config.yaml
hidden_size: 448
norm: "rmsnorm"
rope_theta: 10000.0
rope_fraction: 0.75
init_std_down: 0.0
beta2: 0.99
final_lr_fraction: 0.1
batch_tokens: [65536, 131072, 196608]
doc_mask: false
max_steps: 4118
MLP neurons of a small language model. Each row is named by its layer, matrix (gate and up: input weights; down: output weights) and neuron, and shows model dimensions 240-335. Each number is 500 + 25 x the weight over its row's rms, rounded and kept within 0 to 999. Numbers have three digits each. A neuron's up and down rows have the sign that makes its largest values positive.
After each neuron's rows, "fires before" lists the tokens most often just after its 100 highest values on Wikipedia text that the model never trained on.

L2.gate1013:488541494529514533560485494484546490528473492517502467505504484512533497540511511513506492498542490522526549500529531496541495465531521516514474513477526486506499542509483426523496446507504514496493474485433511495505467517513534469527442509468522474530528500512483515497472510476518459498
L2.up1013:478540471513515534537485498510514502542499472537492533522500518527508520559553510534510442510543489534531490514506525484512501501507513540502481480500507491517505530481502455507456505546510495514507475460452494471491476509512531461503485492503502470485502536533511513507470457482477481481
L2.down1013:464505458522489546517451503530480512552478484559509506513529483479482492526524502526487502540527505496539485483496504519517455499479529500515465472473447488510500521509503476508446516510510461486480453519468535471480457540533478466489530482523456466473507534547484488503498489518468486522
fires before: " |"

L3.gate1124:534491540489502492500513529498498527470511465509505490541518494493509502524470454527491470500514462494518480489512521486494448510458480473504483527493511491489502486473476525477482478500455501491476481524468478521484514514476491510486518535466487479484501473517528492513518500490477448464
L3.up1124:486492495516480512503504505536512510487525513517496493505491500494503522517492480498498539530507518517496459515461494510485480504477469479478467535510505477462485475502503553516519536485458465538485549505502520514508505535488457494468515516504451485507476459494478443546518525526476489507
L3.down1124:472472484510502481464493506552503488539503506487453515488522475496495527520493545515511513499508542497505504496446463493521498518539517504520468540492486504476524497522492492533475558483488478570507535485560556517531484554493478527489506506520461473516551466463491455482485531497459506537
fires before: "\n", " is", " She", " to", " He", " The"

L2.gate972:501497540467497528505505533493562493503469511474466478458468527466449512543559455491477513504512484513557554507487545529533488476494524463541545529503534471515480463490448497485504515463512523508516504550518530486543505511440508488496506521504526476543538535540485539504512528481500478499
L2.up972:502537478455509481507532507551541521504465504503483488446478504490468552513560448483484482495543469507512502502496506526497471501491567490528521513477504502470507487453494550524495525512526523546529470493532528496481519481463484531503534544531537442522538505514483506502480519502509483512
L2.down972:497544503473496491489482458564516529493505471527496485491467467516522531473485519551500467469506552559524512496508503507456513516506491522478480490517480521509503511477479505507497496544520528499534473497503500531496574499520498507497597488520490467460458491504476438476467503496498489502
fires before: " |", " m", "\n", " Info", " km"

L2.gate1294:508522488524464499469511508479485537509508474507489510511470492508495494487481452427528507472499506467477515479547484490479521504491457512453522489495521509493518449518460475488553465493487483522465526516519487490529498518548473482498513454521484504491528494525490489485543534500478517482
L2.up1294:529547509522484452475517535486500505541527480527488473532447465538478502535505493463521523471524575500519502473488481472467535493507505519469501471503475527457488469505479471520515513499496508514478522508509515524492491496558488462503510507528500477468506513461482504509500533535487519473
L2.down1294:509529531503542495503523512546495462464501520538515500522503448486466507477521518522439497472508571485496520465480533487510497486506492501525494522487516532465538491472524498499554493518498445502472530489511529483489521489470498489504471525478521476493466484458497538491495461501465500526
fires before: " |", " of", ":", ","

L3.gate285:511523528498511485490487511501473506536473471485506524459524523482487465522472509527539484461503434479505511473504483493491515495516484488478532496506503476492480464476504498504527498485481485493482496467494520481463502488452504520515472499518491446553523476515527509493491524477550484516
L3.up285:514498437485487511511505520512495504501525513497467553494471527497475495533490477484479503493505506525523475463479475462481503504499556476476478521483491517458493432458507494492532488472499478506525548488558509460514486546452476502522484493515471471556521447492468476460491457458497523533
L3.down285:473498453538554492516518492486473512493514504516482521510507488513469526489502499503525461507516550524526492481458451524519504514518513462522489530462516519495494487482505487486511541484526526507554513495523437447510514519491496513555496474521462471525512463484453467474482518490471538491
fires before: ":", " to", " |", "\n"

L2.gate284:526500488548505537538496506515491517496513473513548501528505518519531512511502463498498480511539540528513489496451495485522537435497479541547529481551497467507485508531457468492483492519497505519512491505494471543521456507531498476488476528475482498542529511508537502494525507532523522472
L2.up284:528491463535492512505456521481483496502495457483478520522517525511491536465505493501459518539512505498496473494504524479500516495516467475507502505481511467546508513548465519487468493492521504516484549520539485518471489537488508493507490515510511482543483496518472549538535514466494489522
L2.down284:521471454546521537520474494508524493493472497522455513527506562546480482488496483457459512525485493531510452475500508512532463494495500452493534475515485476548496498510473515517458520488493448475519493501522524495484466526496520458486501498480500498481492521530460546509491497527467514526
fires before: " States", "-", " York", " USA", " Mexico", "\n"

L3.gate1490:489527469510461504532502513471487468501539505524513444469512501476485488487455496540491466500500479515513550524525487512528497529510449496555515523518498515496495510493512483511505496470489557518502528531479476495508497458516547509500530491521494515512519484520478516501480500511502457523
L3.up1490:497532483525513506490477468492494502520546495513445526521504536523478532545502490472537462500536522475462479469481467495474581542458460480477500489521501502538469503477504527478499504472542485485492526499512467565495510518557499485523497494482512503495498467508561504501496497532535454502
L3.down1490:454539486486441508502498448496477476503523467541473497481484494504514496522494528485550508512541480506484485475488490515503549497471462496496534510510519507522513499458505493503521503464559531490468534499527502484485533477531500494496524475545493493524469469528511548497505503510505434489
fires before: "\n", "-"

L3.gate1146:542451483564514500510484492509477524485512471498496548436497464497527483481488455528484535506518497554452508537455479489515454495528525540510504504521505500498511506491517502484500488505516522507486519506488462458513473559482494517473503522525518522487458475542498489477484501532485466459
L3.up1146:503547482534520526500491506507539506515490509495539440521543497501440478470496504508504520509530453480524524495530497478478478491490484498527532501495521490463546517547469487426477524478524474475488511498533469528499522466458507510523514513482495463513503493496498492481513531493492518518
L3.down1146:516496516494509498494461498491554471488477489508490465500544523455462530537527532515435478524477494480559543496553448513486520480480471491536502464486487550546458512510483507494444482486513476490475522501515512471510488447504536479549521524539518529506540516488478459515501517487500532505
fires before: " |", ":", "\n", " –", "==="

L3.gate84:460483501516535501500491467542515488514539488470504498478522511475510527475537487525506486487512467523492536480543515469512516541532500464523520502460487473496571516534482519500453524509510503530513477516522478517481493473490486543525515511493510547500474526520503488514524497565544493504
L3.up84:498536502485478472461481511512502500533487469533512540533537508506541545501479463477542496527504519491500489506493491475497565462529477528514478519544503513493535481459537490468516484506479480501482558522478483547496477520502495502451541517460449452524463494474533513507476500514499471491
L3.down84:503496498454522501546501480529538498500488472477496472509485514506491480487538484493507490528456467487507502474532531530500496495501455493525527490498497492499543514532480496490463488498492497522504511487511527514468528499482436529517502479490506509529508485549526508473519496531541487450
fires before: "|", "\n", " in", " |", "|---|---|"

L2.gate40:448515467499501512493498481517449580469519515524479514548503495490535493486542448494520463466457479540475529513512479505536559517495480483539505494536496472495455516452551514531503474509472514494484490500529465487469507512483502513488449499519494495565501509504485541499475515465510501513
L2.up40:504469481473522532503513485474481497499530528476485486471514516529475491491515515519497500493507483538498522529532540508496513507517455499502500558537519451534453490450487517517515551506473478517483516504551482484465475442497479505492495501505513448532441487481503510508521489507505500521
L2.down40:509479502492509531484504481489497499477509519494472528504510472501450504493512487497492514508490470514498511503470482507511496502493476497508535519489456481522480512459497534564507487480433498498470511511521504454513429503474521489472478481492466452494478473534481561474505491479494465496
fires before: "|", "\n", "-"

L2.gate589:508511492463502518514507527510479571469525483495491492470524525513531482503473454501530471467499499506476531527524468471498508456474509531552508533489522465523514486472511505508475471502508459572507549474509476511511523530461478500495477475547505526531465484513515501526508533487482515508
L2.up589:527458526511483512501495502507500519507536512514502521504499504548525510492541457491558469497527514524473481535505498487516588503517510498533482524502526469509496495460478530534475517525496491522537540501523496494506468504485518481473478488512539461581472482495474531500507489490457523510
L2.down589:510471530496481509513481495512484541483524510509484528488535459555516507486523471496489494511480478519496489518492517478511522503514452464544511524505501445535495499470461543519500503498508514508495483517519500465490421505513541448474473520479517447520488496521509537477478477476475468512
fires before: "|", "\n", "-"

L2.gate1464:478484503512483525525501466479537501522462507500479520517506523515480519542537511518483491485438510498474531468456509532519506498532509484535493501540493467448473512507478500485508501547503474513519481497459487470472527511452485499516447474485518488511482473521499519500505484499522459482
L2.up1464:519516519550451485456478468496528512524437532524487523499487498498476567529527530524479493500457524499477497451467523528514495478511515477556486491523475491443475510516439496501530528536494488522484462485436512473491523479510466484487487470528526484488472497525485518491467503493507505453
L2.down1464:485533494514469511474510479543510524491462552517483483519522485491502555505517521557539455501471558509558491491498522512537499467489530473520462454523485470486478512520444512505511533491512507504517490504470469462486522478480508497505495495501540490513489507487484527501491509515499470479
fires before: " |", "\n", ":", " in", " p"

L3.gate160:500485520511489532506522508484474502486547530464533495480513499478495500471482502475423495500498457528453509466447519459522501512505506480528505534473523486516481543487520452554544466476432536485486544479480496515530486471512512494503505504497489529459475526505486537473468523500525479459
L3.up160:509480505533504507514535505526493472500532506468504499498502498495525459475487494480448505518504469526470459506479488461509507497534520520522508534470492523501503534493566517533522530497482527486498531477473491519518489503479528514485536509527479506476439518485472507513496528492534517514
L3.down160:500488486502541484509527505506501504505506498510503492491536491518510492501517514477492507497504503512508424510485472466524494500515514525513499529482464519487499528489530561491500608502502514474527510483491516514511489484500529512494517523507494494500415491494486540510473506483525492500
fires before: "\n", "-", "|", " The"

L3.gate1747:488531498480490492458521483492500549486480552512536497441504527508526523547517495513546517529542500492482535495449464477508492499502507542500510465523463529484480496522503467529564488528527541578490494553488518488456508513509496513487471496507545522486486486543450526519486493492514514482
L3.up1747:503543506485540491479494490475484517472506526498539478502474452509502514524532545522527481550531517509563503537522506514524512497505526530484510507530485544501516543525512486545506449537488529540485475540508522469458463491483483501496423529480559466471511525513466496507518471530517523500
L3.down1747:541544519482483500497500480496514531481502493505525502493462496482518518507536539498524484518494481503538509453558502498542478481514516501504513478491510525521490550539503481467493499500463539491475524498429496501504557470485473490518474525544577478526515503480498472501536475560493515473
fires before: " |", ":"

L3.gate1294:506467455504499509514455514492469536507510520447487488501489514454525536470481473517474508488510483545507526501496472521495518483539475523489460481483538463472503500520466498518511444477454467528476502503482508502524494491478499485485517508503477500495515559488490496488486517521488525566
L3.up1294:509519474520514464514473492529428496474515492493507545496514515447507544489526485514491531534547497547520507479496487523455479483526502522528497515537524462464491520514463530495507482534504456497490493493481513502549452486490475519456521496498467518478476445474494509506513537476493496529
L3.down1294:542487505504466498512472476510448509517489488544535523509525523497456477512508552501478504526510519514509483546511488504476505481485498535514512515553511476560497544474439500464472485508500438521522470460510511492497481489481502520452496475550499517482492459467493514534551512522500493514
fires before: " States", ":", " of", " USA", "\n"

L2.gate1512:499565520501520467558506531502465518518528481498526467513483509538541505494514493502533479481497508502486511508500496522524508471512506521519504488514493503517479465541508453570482497504520513533483491490499485529510467518516535496472522531476490507509493507518490519487478512477509460494
L2.up1512:499533501503517485560459540533504489531463429510500519488526500567471503494492481475506506474459460512491489464531490532496522500539464505538501501510487519475517494535516512453499507547555479537504461479521461539502484536494522484497530524495483499484501526497492489478492518468469480451
L2.down1512:479500519529519506521486550506551510504485397559488483497544471569488511525508484516497521533472488516536475522513510494525528486510474478559505483510503522471518491521524499489498514501494457493532492505507524507500514524519464464527511519538516499525516509507489500523498490478512505469
fires before: " |"

L2.gate28:516506519501509452551523480453501510514503554470522443471501509464537461479509503489511488457491496521483549512514485498475492482469473497491517530522500497525480492504475477526485486521494531508477496554474473480483488484515537500513497449507483495462469485496508517497493493523509475495
L2.up28:495503489459533417504519479511522464534475497475480530476496481493500523473497466504493466473505537515519476501466454504504519473505460475495509478479495521504514513450465484487499505450498497486472499540471488554478511470534532487515535508505483526487503471489467513501481480477481485542
L2.down28:514502503421520469497469474538485512515505459531514529479504504534487518495501478506490515473524573545519446476461464533508544458471509482479485457491519489483519518477486541487494509454522501509517502524451542532427544495520517474507497493502501516468485480486524507540470486499516481547
fires before: "\n", "---|---|---|---|", "-", "The", "In"

L2.gate1393:481495534520485532506533484489479525513550532471503510479488462491462488465479467484435516507479511478482512507479475486551491520483498478505492491481510489506462518482502459525552453512429521509463505465509469497521514442486519466508499504473488521515488508518511534537485463474549453488
L2.up1393:518470501538517520510538524493497505481563494495529490484500451484503494461503494480476491519516481510522489507493457476542498516522482515511511525484475508474503541467524497535514515502479494472496513438492470510530499462495525497508501507499492495499447502483509550564501461465545475473
L2.down1393:504488513511538501511516511494480497484517506496525505498507481513506501487508504462487484506509481499493435486477469465540499496505516519517498521490470521520500533490537530525523586510474521471509504471485487525516495468503523504505525516513500483476420503506494564506461506481542485483
fires before: "\n", "-"

L2.gate617:487483533534487523470490527511481518498562528513505564498490544518486485536469499535498480470487498519485518488468498524517430508464504481497495495494513494452520469516519504453532462505505497507500469491488482522502477554452474492496535501523503538493510489487539470507505494472490479499
L2.up617:493481546483524511493483493546534503497533481512487526480480491522478491525489503572478501474476527503537480456465556504528470447512544497510471496473491492459503465525536546503524509520499472455493508504500479529460542528462458495479536503535527490521491539470513496447508490501492496488
L2.down617:502463511487518503504474461531511506514485471552495512496498475539519496500493497528474498515478490524525494488452517494544491456493522493503483500477503500462551497532526504505473496520495519481497520514499485527477525501499466488495533506512517491502518541475493482476519462483465535511
fires before: " |", ":", "\n", " season", ")"

L2.gate319:442528526462480500508472494508518446492486483525506562522531477469545555552499485511470524503507431500480541507516524516529538499517486515506491539496509498517470470518474457468527483501534504494484497485500484495490508472486470501510491536504499484511507482509514483483507475473492493479
L2.up319:487523502493483517504447506550518484496499465531496544490531514482508522534517506518469517508496465490510525502538546476554506504513475487546486527484515459552499459462471500504491464475531515478478512509536502502458536517489489531494493508487475495452500501521477515509468498505492511493
L2.down319:447497468485475541511425478548503483462459492563525511541521494493436526485516517554480504508518476521508496495522451510494482500504487482546468491466500480521492507476502508519504499496545508520464503482494490462424537515530470546511524484541491431484452466542512504468515492503513477529
fires before: " |", "\n"

L3.gate827:504487486503456514505505546463482529499463483506520504521500473492493542510486526472555472489462521446517539468534473507538499481532487516527504511527481524467493500475485530536491517485523534492489516505508511480491491533457500469523500534474465548504492513509497503501473513479528488527
L3.up827:476510499535478513463477487519514495475471482502527514486448462502461514521489485482502508506426513527496527509489470487486522521480510503478529550486523514461445459499492485525483537516543474488491514511465506517539475486498497493523473487455493506465538515532499508453488564478516481488
L3.down827:507472528510482488521504539504513520477483470464500498457454520518500512531495500546514504503475471507549477485537552506510477543512533499525544468516481497478483469447493526479484508521504485499522507453467515470524509519524491479494486522479503535481488512539522482528463491505536444502
fires before: " |"

L2.gate865:503516479498509495499472498530512512528557453459487508543527494539459505514489489517501516495494537487518475517474481495472494480493504519515515550454512538496515487469503496496494540460493474494472524497508510537495495506476462501506503512507446487458541465495479513533525497508472443537
L2.up865:552448527513472524520515515495505517509529475477518508540517493475477498462478492491511521533476559518532522543515514489523490534483510449510487466495508520450502448523506460499544497528460485546484502469486471549505469525538500484524492514497517502494481497470529506502468531503496510473
L2.down865:490516476513537481493469528537497479488532520479502536545498491467522490527528487514489511486501498472502471505503453537499515496473484516480507542472494506505499489432516485524491535485502493508444497486500476519467456481492477522496493497483436501472509492507482522519537549477491464491
fires before: " |", " –", "s", "\n"

L2.gate734:501489514458504508503467530522445550524510548497497482528502506505485498496468487434529472476491493509452516499495523506500524468474481516472483488510502504555471513480509519509494504519482501515513468487512448498479470492494501500491456459522492519522484529498502557525472500488499477508
L2.up734:491520469472486498495497484501418493469514478507469525521472523527495521499524485500523465462490435533457509469517496516515519473506491515524513518527489463495464487472501474513548463517482528520515509533503501461514490460528511503485474508501520569520459491482476518524494529443515486509
L2.down734:514495579479502545503452528484482495492517523516462528516474475551479492504498523477479458489497556513485498499455487500536467499512472510527539508502477546525488522479495506545502496481464555471452528510508486510516476486472506509495453486492489511482473493523484533513474472501484456478
fires before: "|", "\n"

L3.gate1437:494506492542463546506534529475458553536480494484482496547527453502530461482465504542505452462489487534466528484524535492535506465510488485536528542539508432533494482491463496509474459486506452499489515494510499468477508503464521518480494475468510500450484524515475548482493482520522462457
L3.up1437:490494508519520515492514515494470555524510486515478459507475495499491485503496501491536426506489514524504517518498491518519568452506511514545489493540483468524466443514487534482481538539499434479529521525488519497508454516485538497503500480498498481479461520492477541500506510510510481476
L3.down1437:454500481465519532489488483553503487498502491512473496511524492504445506502504507497497448473466516517495478491511480491500513484515507511515518498500455483507479461473469515546479547498501523485508512491527496467465461502513521486509496503502496463506488491541492540488513471486505439486
fires before: "|", "-", "\n"

L2.gate1405:528511529501451500491482512499540517545481516450495545483505561506533501509495466463482508453481527503500492477515520482495487514532493504507466487518537525442518488480514477487506509443513504482472536495499465477537470528529458502496477510434482540505545492500539488472456515516473479504
L2.up1405:493523481541476466457460476497503519541508515530504531540452548511489474477493495484483509542527520521487483509493512486520509476448465491510491497522515495487519484547491496498515501440527470485510484498499514494540476507489446463502487496482523517528545490503553513510535492481465538499
L2.down1405:493540493487505470491484501520506483555456529554524488483461543495507463470514526481495486531535515526476468546463493525498514438487501519477531522526513484474519505497530530540509489459517446485517479527525497506535470509487500467504458529547525485550516533517512543495518484482472519479
fires before: " |", ".", "vo", ":", " of", " for"

L3.gate437:495540499502478509529495470499504502450513452509465472489502442501545466471513489532448511512506499524466545498490509490483461534480512547501532543509498469470475485514517473479545470457512508519485522464494486536520500526496539520504506462526498517484499502502506506493481480528519507494
L3.up437:512466514510508512525471470536519522495518463516512471457503457513471560521484509517542510505540502496503496503511447481487540515535516536532513523444511459492510511517475533507475491522532509442479516499520519532517504496527514475516531508504512497467487522527511500533475496452539502515
L3.down437:478433529500505514527480499516517485504486508492520507460506463528455518508479536491511495465509516487488536505495444498525536547496500494481503546488479520511529499510494511486490534550498511460502504499519458516505482500515519494537528504509517477466482503511452477521477507426527532500
fires before: ":", " code", "-", " Barcelona", "\n"

L3.gate97:485537507499519514480507469487514540489501485519489507524488525487541478505512515492483549492490463504490479520481516522508482459516512558481526516473501508488503475489442482498554490480503474526479471505502515488505523533539477490457530522485489511518514520548559524527526522524474528527
L3.up97:496527451478481528488486415521506541535476509533466525491510431553521492482481521496542480485480483513504475498448467491516497540507542511500487563464510477539494499504487510491496491515529496475486566487556505513450534511517431531506473486473549472523499489494548478494494492486503488487
L3.down97:512502460486522522506497473533504480524455515543494490492571481511517506472437520510518475487496512518522504535448485489493511483498539476506483546460540482517500487510466502494512539500534519482533557473543500510445507475464504526524539484511504502510467477467530514490511453483501497451
fires before: " |", ":", " to", "\n", " as"

L3.gate1545:477526512530504489495502513532495492511543506532509464453507517497512485498540512477515508504490524461508525508517466516517494496532514493540461486518510541495482487513532493481517494520503444513512500484480508497508448493495447492528507439487486571470500473502475494447504492534477529470
L3.up1545:518494512525485476509518483452474477552498494481507515447488456509488569511503487497520507508500546468444536532502503478533551507505516500511501512486505508496492504452524510462515477519521484520471518487481491532564514486484481475524499503522500460490515516509481506428503515509506475446
L3.down1545:498571523511506500519527514508528499460485513487488483456504512495446500502528534468515495506462507467506487505492533488491488502514509526540504443471486512508548485522513509491515507526507507522508468513495508487469498535490465494506496473437470532531501518495525480513497515530437523489
fires before: " |"

L2.gate802:492511478463522464436488507459493508511509509502478497518490513493538487529492495490498456492530479512488481473481526473496454496451527502532495481482509488474454502531488500506574473536532485533515467478494506522537470534499463548527496484506508510519505519529504535519506537478529488511
L2.up802:457497511458496497449489479490467493515487481500511477514454490499507486489480523470483521471515520523522456473479535476507475526444538508517478499488461516473480484507515544502534519527491469481509496507504449461517482525523475525484509517517522491530474531524492495481514484508497511520
L2.down802:467495508469492475503507463511503538495481472507493529479498481514497475482487513538502532525504540550503405496465499547499466512511532494513457482495478531506541489505534500511512529489476464454518502492530492426503533524481474524506515507526539482507503562528468466488500469465458505507
fires before: " |", ":", "."

L3.gate1370:479491523487508536552520442488474488481508487526512526504558453534475513485520501546539505464556494491515511466455491475501491519495526523514516458479506426560475448482510500533531495487494526511533504522553517470493552444504491503540480530468476480541485515512483536514528504482520495548
L3.up1370:508516503502508543549515466506482512517520495508466517519509500522486490517513475535552490503501481523538517508506477477535516487508529525533508490505530481543519463493485505540531537477521506471503504478511515494499528479468462509522510487503492497521527490469454508569499492495551479550
L3.down1370:447485476523516476530516529511530494507455483489479502533495488488450451537511498550544521489518447488491500545498504470445469478546505501504488532503526513460502489518478500533512514475492565518541510465503538508472500509493469495523507509492499478479488497461495514511482528504500495470
fires before: "-", "\n", "=", " |"

L2.gate1555:558528448517492545498482524494504546529500457460471503473469512488519514460493494521535522532511528486475493505463500483530535476541534496518509462487509499454505469485497489557508463521513486493494484455488456557511450487537498451505475504493489482466464534479470478493490487497502480486
L2.up1555:551550519539519504535496509492525469508501467519489495518484504492538520489520480499497480497520486503504505481530493509550492501492431486460483418495505504524512498534507478496476484490519457449523477471480506490463508523504559472483515487520486485478512522473445512508475526515501478477
L2.down1555:514506532554511527493482504507521486500500447542474469493509487471469492522517455503483513494535480524505489503479476517565483483483467473526504458480498506547497493529483482506469526485513477461474445511495521533426477515528537463458544517540511467440506531480464520503497523516490477513
fires before: " |"

L2.gate961:465491506501466462508512486478474478561514497492462523470507444499487513533488466475519486454500492488517493488486533530515465481500508501478499477516522472491486492532496462507487469523507551475500522478474489530504515574564513493480456503498476511497510482503512477463506500512461455523
L2.up961:485462522498503506480511528497503500462525536523505492487447489533510516541494508502515485462512470534510503465472539521490531489471523479468539477497511498444531443503470542491523496435467513548534515509528487485467487527477450491495548466508492460495483521455514482496505497436505486510
L2.down961:513502511513544501520472521489519547444507469534543518560452530506514493492495548468487525498486472510496511520479490523528501506505508472488524488463484518473513525535486496496541521469473491530467529528505465479507482498444476494477541487527483456529482564488496456525497490508493528491
fires before: " |", "\n", ":", ";"

L3.gate1787:502474582485498470486513504468492514496548542517489525506464506461477516515501491512502481456496516514507501530468516522535514486480475469522495462511473488461526509476505484482514471474545481503454521496526419491493469540501496541503503517500526504534510497498494465470510500472495523518
L3.up1787:485483533469513471469496503485493560538509540498494489521499595494494524524514492520531498471496492477537507539507524506494476498476497520543513504501509504464512513486467498466503458490527518479490518519529442478484460555496455500531489513503502510516508500504574471478469506493501536507
L3.down1787:482514526457513488476487450478512466523494504567504515466449520526477482518466547511511508532525446507527498489474560495522496498461505486517484511463497533511524519511531479472502493529532480470506500539527493490486518506492477499533496487544518479513464523503511468449537505456482530501
fires before: " |", " season", " the", "==", ","

L2.gate1428:516474500524510506503493495523501496450464511508490510520461503495533524513532489539518555476545483520487486489495486482488463432471460475513498489485513535525495462517507473483491439494507499517511516522511505533485517490460485488485482507482539499502530511493512455516481490499514496511
L2.up1428:541489486517498471507483497531512480469449489500495527508500488516542492509525495527540562490515502500475440472458469483477470443493493544496521488468477584498504511486533507491515497486516509528513499497508488534494541503462505499464473505510494475467517493463508451515484518524472473501
L2.down1428:503540520523534471514475485531499472499506537487502505509474472542561495534499492490485503492534482485475503499499468486475509510526525544498466545466469555480527531514556495499505528484533513495487495476501500515491518501515491534480490497531478494462479475485501515490493523480502481483
fires before: "\n"

L2.gate1223:494556483479501492512524484489500496491513507483477479511493471518499503519506458503482502518501523480471564510513484478512483539480498544497493539500567487476498499514501490488517461479532503509461491487521495525500495528477485530503490463496515502514530504487499492458498485544505504464
L2.up1223:523484485515486502515529538483537522486488507510498537526502482533500528501526502504526510490522564502470494485512470488522503518495495474464510462501528493446492475490525472482545501484537474551473509507525521522515482508491525485508528503529512456469459525474474500505520500522507514490
L2.down1223:532482493511508512479549533499519496479494524487534544521497478508466529498523514530531521494495549547471485497497466466508522496524476529509517472488535453466520485485490483513564463505502506493486516507553549515479531506507537456508517547524505495474436538484494470463474490519500517486
fires before: " |", " zone", ":"

L2.gate1745:513519467504470496525460536483459464512505535531488517519477496548462485466474502518526492506461503464485507477469524503531535487534527482536492494475465514477505513532518528486538460454545470489506499492455477506492487490513454511520531486500510459482472533469484495466497466454510530501
L2.up1745:531474443487507507505482520458484494537487451484545514471508429502481522533474474497502521520469479511493491543533453547461538516511508482525499496466503506508496474489504484502443472507510494536489554501494520508530476472501484482508501507514490532548498515504513431478538491490501518506
L2.down1745:508484469469511531502496516527497469526465525481504525478461526535466474541493493479488465483471546477471478531504447494481500519487505491470528516528516486451512493470464567504505488544506545460489483543499514511479511503502488458510505486478504487554531519477520497508520479502504464468
fires before: " |", " 0;", ";"

L3.gate385:483426482494493525460522498493492510450534584509519525482465526524478495497469540487525526441475476541504520471503531447498504542515487567498494544499500520488550500525525439463510494496518491494480480530482456489489484504533505516492499498437526515461476476512505492472521514488494517467
L3.up385:501499489537484490450499482496484479502510544543493497525506507458518511443486516494514520460531485519479526499484535473531497486501490512503469497483463459472550498549498480499544507494511510515501476468495497520463533499532526534509514506463512483511426506495514448485506539472484521495
L3.down385:504507440507475459505481494509489465545501497522508525473498555527507487431491512511503502491510518522528501486493508501477490509481470548489522495477475521524544504534502488494513503500484481520529508469505519534494504495492523472485536498501486437514456482494481440535490537495516522522
fires before: " that", " as", " the", " in", ",", " by"

L2.gate1581:457500504479470489495507522471480508495520494473495469521499525508516506458491513470518467453481499506500505511528513502522510473479498502495499474527523471473473517483500522501490503531487500537502495481511488505521473483470524481474433510471522533565489551477507554498508506496513489493
L2.up1581:493510507497454566503493507454490521504515489523474467520449521531491497491489504492564453507539508526490492536472478486480526464471472497494490486537469501528420530503503525493481515498525472505537517511556471500514451525468495521481451501497506522505460487475515560515470456504501464465
L2.down1581:513502532490470528520476504463463477485493477519479522485505462491492486521503523510539483523503523489514476492476486463485506522486477466523529535505452521525483498523488488571512549483496528472469510497532500480502518498493480504519493508531494481479452459491478553492465450513486446494
fires before: "\n", "|", "-"

L2.gate280:474492501475486509504473525530529526531512465453545581509514475541466481539489479513517486488471504506517522497492479480465577541524526483494510471491526520516483465494503510519516525437540503532482496463521512521481516508463499460508525532565484510491493468524530467551472502520548520528
L2.up280:538507460526491510527525522546481516498465504490491507492492478464517542514487468442493447473483492512520560481497530525536523526518501489519475501520499479481496504514503458496515494469509511522499520498514502514449521520447455468508490476479508504514487543478533500480487497547527503462
L2.down280:506538476495461493513475521552530508497492482535500547520537497494492498529554490491502460452489511442511530458486513514479535501499506480491530456498548465523494475520477477545494482510513518530507555511560497533500507471497459434513498485528470480476468486507515516519540479504500534487
fires before: " |", "\n", " m", ")"

L3.gate1702:477530474516480510513502500502487502499542476499504540492490495481507482507511500506531512520511516526511500544501472469508472498492444555513492554503504471485515482499529484522486478498487514489515555552441529521519505541504517522511509478488490511538498521506466493515518524506501490506
L3.up1702:544512510479522502473520531549488466492482521447531560495481517470483496523566504478491536508525536516470486495483507521528508511526483490520508479510504450444523491432495481510541511495533476486523511492486535499535459441501511483475507488521492470492466510499496488475533496498527517474
L3.down1702:503480536502539455509538490551498493484459540477499504523527505504505492520528503496503527498509501460471498494461507450533497497531479475505545522487514470485530483451489473504513483503487475546498508501474523496571494467500509473479507478483550494518509541483514469470481503442502515511
fires before: ":", "|", "-", "\n"